Weights of a small transformer language model.
Size: 4 heads of 64 (1 for keys and values), vocabulary 977.
Architecture: LayerNorm before each block, tied embeddings, attention and MLP in parallel.
Training: a variant of Adam for these matrices, 180M tokens.
MLP neurons of a small language model. Each row is named by its layer, matrix (up: input weights; down: output weights) and neuron, and shows model dimensions 32-127. Each number is 200 + 40 x the weight over its row's rms, rounded and kept within 0 to 999.
After each neuron's rows, "fires before" lists the tokens most often just after its 100 highest values on Wikipedia text that the model never trained on. A number after a token or word is its count.

L2.up132,132,265,208,184,132,236,205,163,219,245,231,193,132,174,169,104,143,232,139,189,219,122,155,237,207,139,217,165,191,248,159,220,95,195,171,221,210,147,162,240,148,141,132,224,195,202,250,206,189,226,208,215,249,252,207,308,211,151,249,186,263,228,106,250,212,219,194,131,215,164,205,180,217,205,200,209,120,129,275,186,199,177,187,180,251,211,152,171,235,235,226,116,235,232,251,199
L2.down132,231,170,234,161,220,240,230,165,221,182,135,232,200,230,341,211,126,234,112,272,173,178,192,225,262,168,246,210,202,205,210,162,169,143,188,213,194,154,102,214,120,154,132,143,196,172,171,269,207,202,230,205,217,198,179,288,256,90,244,179,159,201,148,193,219,216,193,82,191,146,204,199,220,159,201,217,118,199,208,196,202,219,228,197,186,228,135,179,256,167,240,163,269,191,187,223
fires before: "00" 12, "6" 11, "8" 9, "4" 8, "%" 7, "5" 6

L5.up875,182,226,191,201,218,249,237,162,153,282,224,177,192,253,177,213,222,219,221,156,209,175,265,169,232,162,246,221,175,229,200,206,149,177,259,163,190,110,88,186,209,242,260,228,168,130,187,217,193,211,195,218,182,144,271,188,202,155,255,226,167,238,238,143,175,227,201,203,273,123,139,140,156,224,220,193,189,223,304,302,224,194,241,268,195,213,225,150,274,196,246,198,178,130,173,192
L5.down875,131,207,149,173,187,255,175,185,189,164,133,172,254,245,161,184,133,210,149,185,244,208,245,212,217,201,137,221,140,218,167,189,191,239,209,173,284,127,195,216,107,181,219,199,216,189,177,245,232,188,139,261,173,254,167,220,293,146,211,198,117,239,229,182,227,252,214,166,232,230,227,197,214,152,201,209,246,270,263,171,189,235,225,242,287,152,237,112,256,172,172,188,118,216,150,190
fires before: "S" 11, ")" 11, "E" 9, " m" 8, " f" 7, ")\n" 7

L2.up980,208,148,219,193,118,168,225,154,167,224,145,211,254,133,223,125,170,181,143,211,182,170,246,86,239,260,187,227,171,164,169,221,141,190,254,197,208,120,188,218,214,119,212,201,148,130,208,236,223,169,176,195,151,157,204,205,210,167,217,150,246,115,158,233,204,164,182,127,151,163,217,176,173,196,190,94,168,194,243,236,239,159,187,261,224,222,163,197,236,198,240,223,193,226,166,204
L2.down980,165,206,266,220,209,171,161,174,160,198,198,185,195,194,246,181,191,183,190,207,158,187,249,162,229,253,193,175,164,116,151,194,155,211,232,202,202,107,220,238,244,159,225,223,136,181,223,204,253,156,159,216,190,188,147,250,228,164,137,185,252,188,171,184,167,192,199,127,238,210,227,194,218,306,164,135,202,206,251,172,220,177,239,188,240,194,216,122,249,205,204,217,194,240,202,104
fires before: "o" 18, "L" 13, "ame" 6, "orth" 6, "one" 6, "ational" 4

L8.up560,176,224,195,167,170,179,180,187,250,205,176,167,229,217,213,151,204,206,202,246,273,190,283,140,238,220,150,220,273,175,199,210,115,224,258,174,187,158,161,241,161,208,186,156,189,257,146,138,166,180,221,200,177,196,230,162,233,133,234,273,166,158,133,216,195,205,219,195,236,170,205,239,161,142,158,277,165,204,210,165,180,175,171,209,252,235,193,204,240,256,240,190,254,157,170,109
L8.down560,170,141,231,174,240,189,174,243,182,152,260,252,170,163,163,328,183,265,174,226,165,201,158,180,181,157,171,229,147,179,137,159,211,243,275,178,128,133,233,216,215,223,197,254,163,196,166,214,223,217,215,160,215,164,165,197,234,168,149,133,201,247,209,174,226,204,250,201,206,224,226,183,179,250,225,139,208,169,246,220,249,232,233,243,153,201,210,235,250,233,200,241,193,154,179,306
fires before: "le" 23, "ed" 10, "er" 9, "ition" 7, "on" 4, "o" 4

L2.up128,237,199,205,196,186,207,153,145,175,234,161,261,256,224,169,168,269,137,226,144,207,181,157,250,161,241,111,130,229,256,184,205,166,220,133,288,168,228,194,147,107,163,190,174,198,156,215,264,272,180,245,241,199,154,244,230,236,181,284,232,131,256,240,219,149,193,244,210,295,197,180,202,186,212,182,170,212,176,219,102,228,147,188,265,208,188,140,166,190,180,181,167,157,135,204,256
L2.down128,216,210,203,199,253,236,151,187,145,174,171,236,194,156,177,218,213,206,207,258,235,235,52,249,155,152,244,221,255,289,201,232,191,214,148,173,215,223,202,219,171,166,240,159,235,137,230,224,231,166,167,287,230,207,209,164,167,177,197,218,141,251,276,199,221,215,197,238,207,172,151,254,255,211,214,148,243,177,270,119,184,169,211,193,195,209,185,193,220,149,170,164,209,212,271,163
fires before: "ed" 11, "y" 11, "es" 10, "N" 9, "ence" 8, "W" 5

L5.up853,179,233,214,217,212,256,186,151,152,200,287,137,230,209,150,177,147,244,179,152,227,105,231,237,203,189,250,185,246,206,260,184,193,165,262,153,122,158,136,177,198,178,249,196,198,225,167,213,240,251,188,216,144,144,187,221,224,165,227,181,281,249,140,81,184,255,198,133,215,193,150,235,179,202,182,138,135,97,170,240,223,187,209,184,273,167,204,191,208,284,255,142,262,135,187,157
L5.down853,207,174,182,162,207,195,190,133,190,125,246,208,248,230,210,202,198,215,206,163,141,107,169,218,236,86,164,187,184,177,234,88,204,206,171,229,218,143,158,154,154,249,205,158,198,204,212,217,256,212,197,157,214,198,210,205,198,140,222,134,189,261,166,178,245,255,247,136,210,145,241,224,210,112,151,119,218,204,283,209,137,185,162,216,210,197,210,209,222,169,269,208,231,147,154,192
fires before: "," 18, " m" 12, "." 10, "0" 5, "8" 5, "00" 4

L10.up589,220,256,169,234,172,191,148,177,209,213,208,230,216,201,202,136,226,265,218,174,173,235,197,249,255,145,167,184,242,234,221,253,115,180,211,167,216,150,132,188,241,257,141,209,206,184,134,192,249,237,200,224,204,193,135,217,215,152,248,131,257,206,122,222,122,210,260,217,275,137,134,180,230,208,159,129,211,237,239,185,183,219,155,225,201,162,141,246,215,220,243,174,218,212,153,244
L10.down589,218,136,184,212,147,201,210,215,196,246,263,226,222,172,231,262,210,231,125,216,190,162,184,112,246,211,175,317,232,254,202,247,237,151,132,255,159,173,173,176,218,142,127,175,214,207,187,214,213,227,178,152,254,187,139,254,168,90,197,284,192,231,119,217,189,214,148,190,239,251,132,236,259,226,157,220,145,264,189,171,194,257,304,191,179,232,175,159,215,260,234,187,170,246,252,254
fires before: "in" 18, "er" 17, "8" 15, "on" 8, "ins" 6, "ine" 6

L5.up161,185,305,173,225,169,230,207,163,241,279,154,146,240,215,270,171,283,243,161,192,208,233,178,259,195,239,132,257,218,242,190,249,138,130,134,174,163,100,158,211,224,164,246,240,217,159,195,172,208,237,225,193,198,133,261,193,249,220,310,197,212,178,239,99,143,182,180,197,174,135,157,184,205,204,189,135,180,187,256,239,262,176,249,261,217,204,175,218,210,181,204,168,186,192,193,156
L5.down161,143,217,146,210,183,203,228,190,291,231,194,256,213,190,122,231,166,224,178,196,199,176,242,248,248,218,189,196,113,191,230,238,250,162,187,184,172,287,197,168,121,202,225,211,174,243,208,224,220,217,162,281,161,167,178,181,250,74,228,193,207,239,165,153,237,207,211,238,164,285,212,193,147,220,167,267,191,185,263,186,261,184,167,156,273,190,232,214,192,212,159,194,171,234,270,207
fires before: "E" 11, "C" 11, "od" 10, "D" 8, " S" 8, "S" 8

L8.up102,229,173,279,172,238,162,164,279,281,195,242,221,189,212,199,105,123,250,177,265,135,194,163,96,260,220,193,265,223,214,227,248,144,188,159,164,199,187,135,212,256,237,221,111,214,235,168,216,129,242,132,258,187,202,176,242,150,167,224,239,159,233,156,238,122,258,214,204,180,111,230,183,262,244,240,194,178,171,233,215,200,228,179,176,136,176,182,170,266,266,230,125,204,223,221,169
L8.down102,205,257,164,227,250,200,178,256,164,254,90,134,236,193,280,284,226,203,163,260,219,149,177,196,209,269,221,230,241,162,191,168,176,212,209,159,176,231,213,228,228,198,139,202,212,165,189,159,149,252,168,247,181,203,201,172,204,127,156,191,283,198,93,198,204,203,223,137,202,249,212,212,146,180,242,206,183,239,201,225,265,222,161,93,236,191,173,173,211,128,230,170,141,228,233,202
fires before: "an" 25, "6" 8, "er" 7, "9" 5, "8" 5

L5.up1003,221,182,211,242,204,164,249,189,194,249,201,208,258,216,253,241,220,193,152,212,166,220,280,170,257,207,197,205,244,220,178,244,168,195,168,184,143,149,137,121,191,183,247,194,187,181,231,238,219,195,167,219,237,230,219,268,195,180,219,192,172,200,197,242,119,146,229,156,210,115,173,124,147,203,195,119,165,172,241,211,192,157,203,222,194,176,174,231,198,221,196,163,167,162,156,146
L5.down1003,198,159,219,293,202,228,158,150,240,308,240,196,217,190,248,168,214,174,195,195,209,181,208,174,253,230,130,192,165,238,182,221,123,158,205,141,199,154,154,157,157,230,215,218,204,214,222,255,201,219,211,325,167,265,249,269,206,90,217,189,151,237,177,279,104,149,187,138,208,191,170,190,206,226,209,184,182,180,265,206,161,229,137,213,178,222,131,180,209,207,221,200,157,153,165,188
fires before: "ree" 20, "rough" 20, "an" 16, "ough" 12, "ir" 10

L2.up327,216,183,242,197,195,215,295,132,215,228,148,222,233,170,214,207,196,206,211,166,158,159,206,204,158,239,177,143,196,226,163,190,239,236,269,293,109,223,218,213,146,222,140,220,206,181,216,201,214,173,198,221,220,265,245,183,129,186,238,179,156,258,226,290,129,197,221,173,191,120,236,206,241,238,249,108,207,157,187,178,188,175,217,251,208,160,150,195,175,169,164,86,154,158,142,307
L2.down327,232,206,272,218,232,227,245,157,199,188,189,280,232,109,148,128,201,227,131,193,175,159,176,224,277,176,246,181,214,216,156,151,275,115,164,260,185,225,202,203,195,194,234,245,229,242,252,204,222,242,224,269,199,238,253,265,246,200,181,270,208,229,170,208,237,185,201,163,100,197,175,189,266,274,225,155,232,200,212,240,131,228,203,238,55,164,265,218,186,236,185,189,128,218,183,172
fires before: "ed" 33, "il" 9, "ing" 8, "ice" 7, "es" 5, "y" 5

L2.up230,137,228,241,203,183,204,199,185,177,221,230,188,224,226,225,149,139,264,156,199,242,137,239,159,259,188,261,149,226,243,148,199,203,209,195,246,113,157,128,132,232,134,201,301,216,240,225,169,177,174,173,237,249,170,203,242,257,188,194,201,219,122,159,263,180,121,200,201,247,176,232,206,199,237,251,135,132,193,201,221,202,228,214,268,328,193,212,183,177,218,179,169,263,234,202,199
L2.down230,234,204,210,234,127,198,219,249,209,193,167,248,196,194,241,224,240,131,181,168,253,175,234,215,203,235,197,193,196,160,244,127,198,226,146,152,187,176,154,236,211,238,181,218,253,162,164,192,130,170,202,266,175,137,173,238,204,202,199,221,178,179,200,300,178,196,120,165,230,183,166,230,186,222,259,176,122,255,154,248,183,170,115,162,197,239,199,178,161,158,159,199,240,172,215,191
fires before: "ree" 13, "an" 12, "is" 11, "rough" 11, "ough" 7

L10.up142,182,215,164,178,176,207,180,196,172,272,207,197,205,208,206,198,210,193,208,201,229,199,201,136,173,260,164,85,151,133,219,194,185,179,211,238,213,262,184,148,148,137,196,205,227,166,238,200,222,155,255,257,194,231,173,226,166,219,218,109,188,179,212,174,153,187,160,176,228,189,235,227,154,197,181,173,207,167,224,213,297,226,161,204,209,221,247,207,222,256,258,146,224,202,191,168
L10.down142,201,231,100,188,152,234,175,191,262,150,161,206,169,177,214,153,129,191,182,234,246,194,196,280,192,146,246,200,224,199,205,194,197,207,156,236,133,205,208,231,166,287,189,230,246,295,250,290,237,224,198,267,208,197,225,164,162,179,185,216,130,195,160,196,254,202,177,123,162,220,197,128,260,294,151,174,141,204,243,184,168,232,182,143,221,253,233,234,135,191,146,114,245,218,200,287
fires before: "ut" 12, "v" 11, "ver" 11, "id" 8, "ence" 8, "u" 6

L5.up514,176,195,214,220,175,273,212,158,229,225,128,195,270,231,237,164,184,214,159,192,196,187,152,81,194,303,179,222,138,236,174,221,128,184,241,245,173,152,157,202,151,213,241,143,236,239,197,187,210,204,224,188,243,181,206,196,266,101,198,232,151,238,196,160,103,191,172,223,266,156,170,198,220,210,227,230,109,204,154,207,206,147,231,266,186,228,162,219,212,200,221,277,184,229,236,152
L5.down514,214,214,242,202,171,172,141,198,179,235,110,169,205,91,156,194,156,234,209,143,285,221,191,192,218,230,164,200,151,173,116,130,164,174,241,219,240,184,190,222,235,162,181,214,139,187,200,210,196,216,142,205,250,237,227,226,207,238,191,202,246,230,182,247,210,276,121,229,203,191,140,183,213,143,158,207,127,231,200,223,241,185,229,177,150,254,319,237,271,192,239,242,240,181,190,213
fires before: "ed" 25, "al" 12, "er" 7, "ing" 6, "ion" 5, "or" 4

L10.up639,160,213,260,199,196,287,189,245,264,234,184,212,123,126,203,178,229,192,254,199,184,260,141,211,182,220,273,165,175,215,209,250,156,156,248,243,138,202,177,155,136,186,149,160,196,170,273,202,233,251,220,200,192,174,183,264,150,198,128,128,145,201,163,176,207,199,166,188,232,160,142,226,149,205,214,167,167,191,223,242,181,248,212,267,273,207,186,205,236,285,211,222,236,243,227,241
L10.down639,210,201,138,150,132,188,183,217,175,153,206,195,220,213,210,218,172,190,187,164,280,151,207,249,221,201,136,233,137,135,148,177,253,238,212,241,191,196,209,198,174,163,251,319,158,209,151,238,187,214,215,196,182,233,226,176,245,178,248,167,199,241,173,203,202,277,197,124,178,240,181,188,176,184,200,159,251,246,266,227,188,169,211,241,185,189,149,210,175,207,213,176,199,170,171,221
fires before: "f" 16, "id" 10, "ed" 8, "ie" 6, "v" 5, "m" 5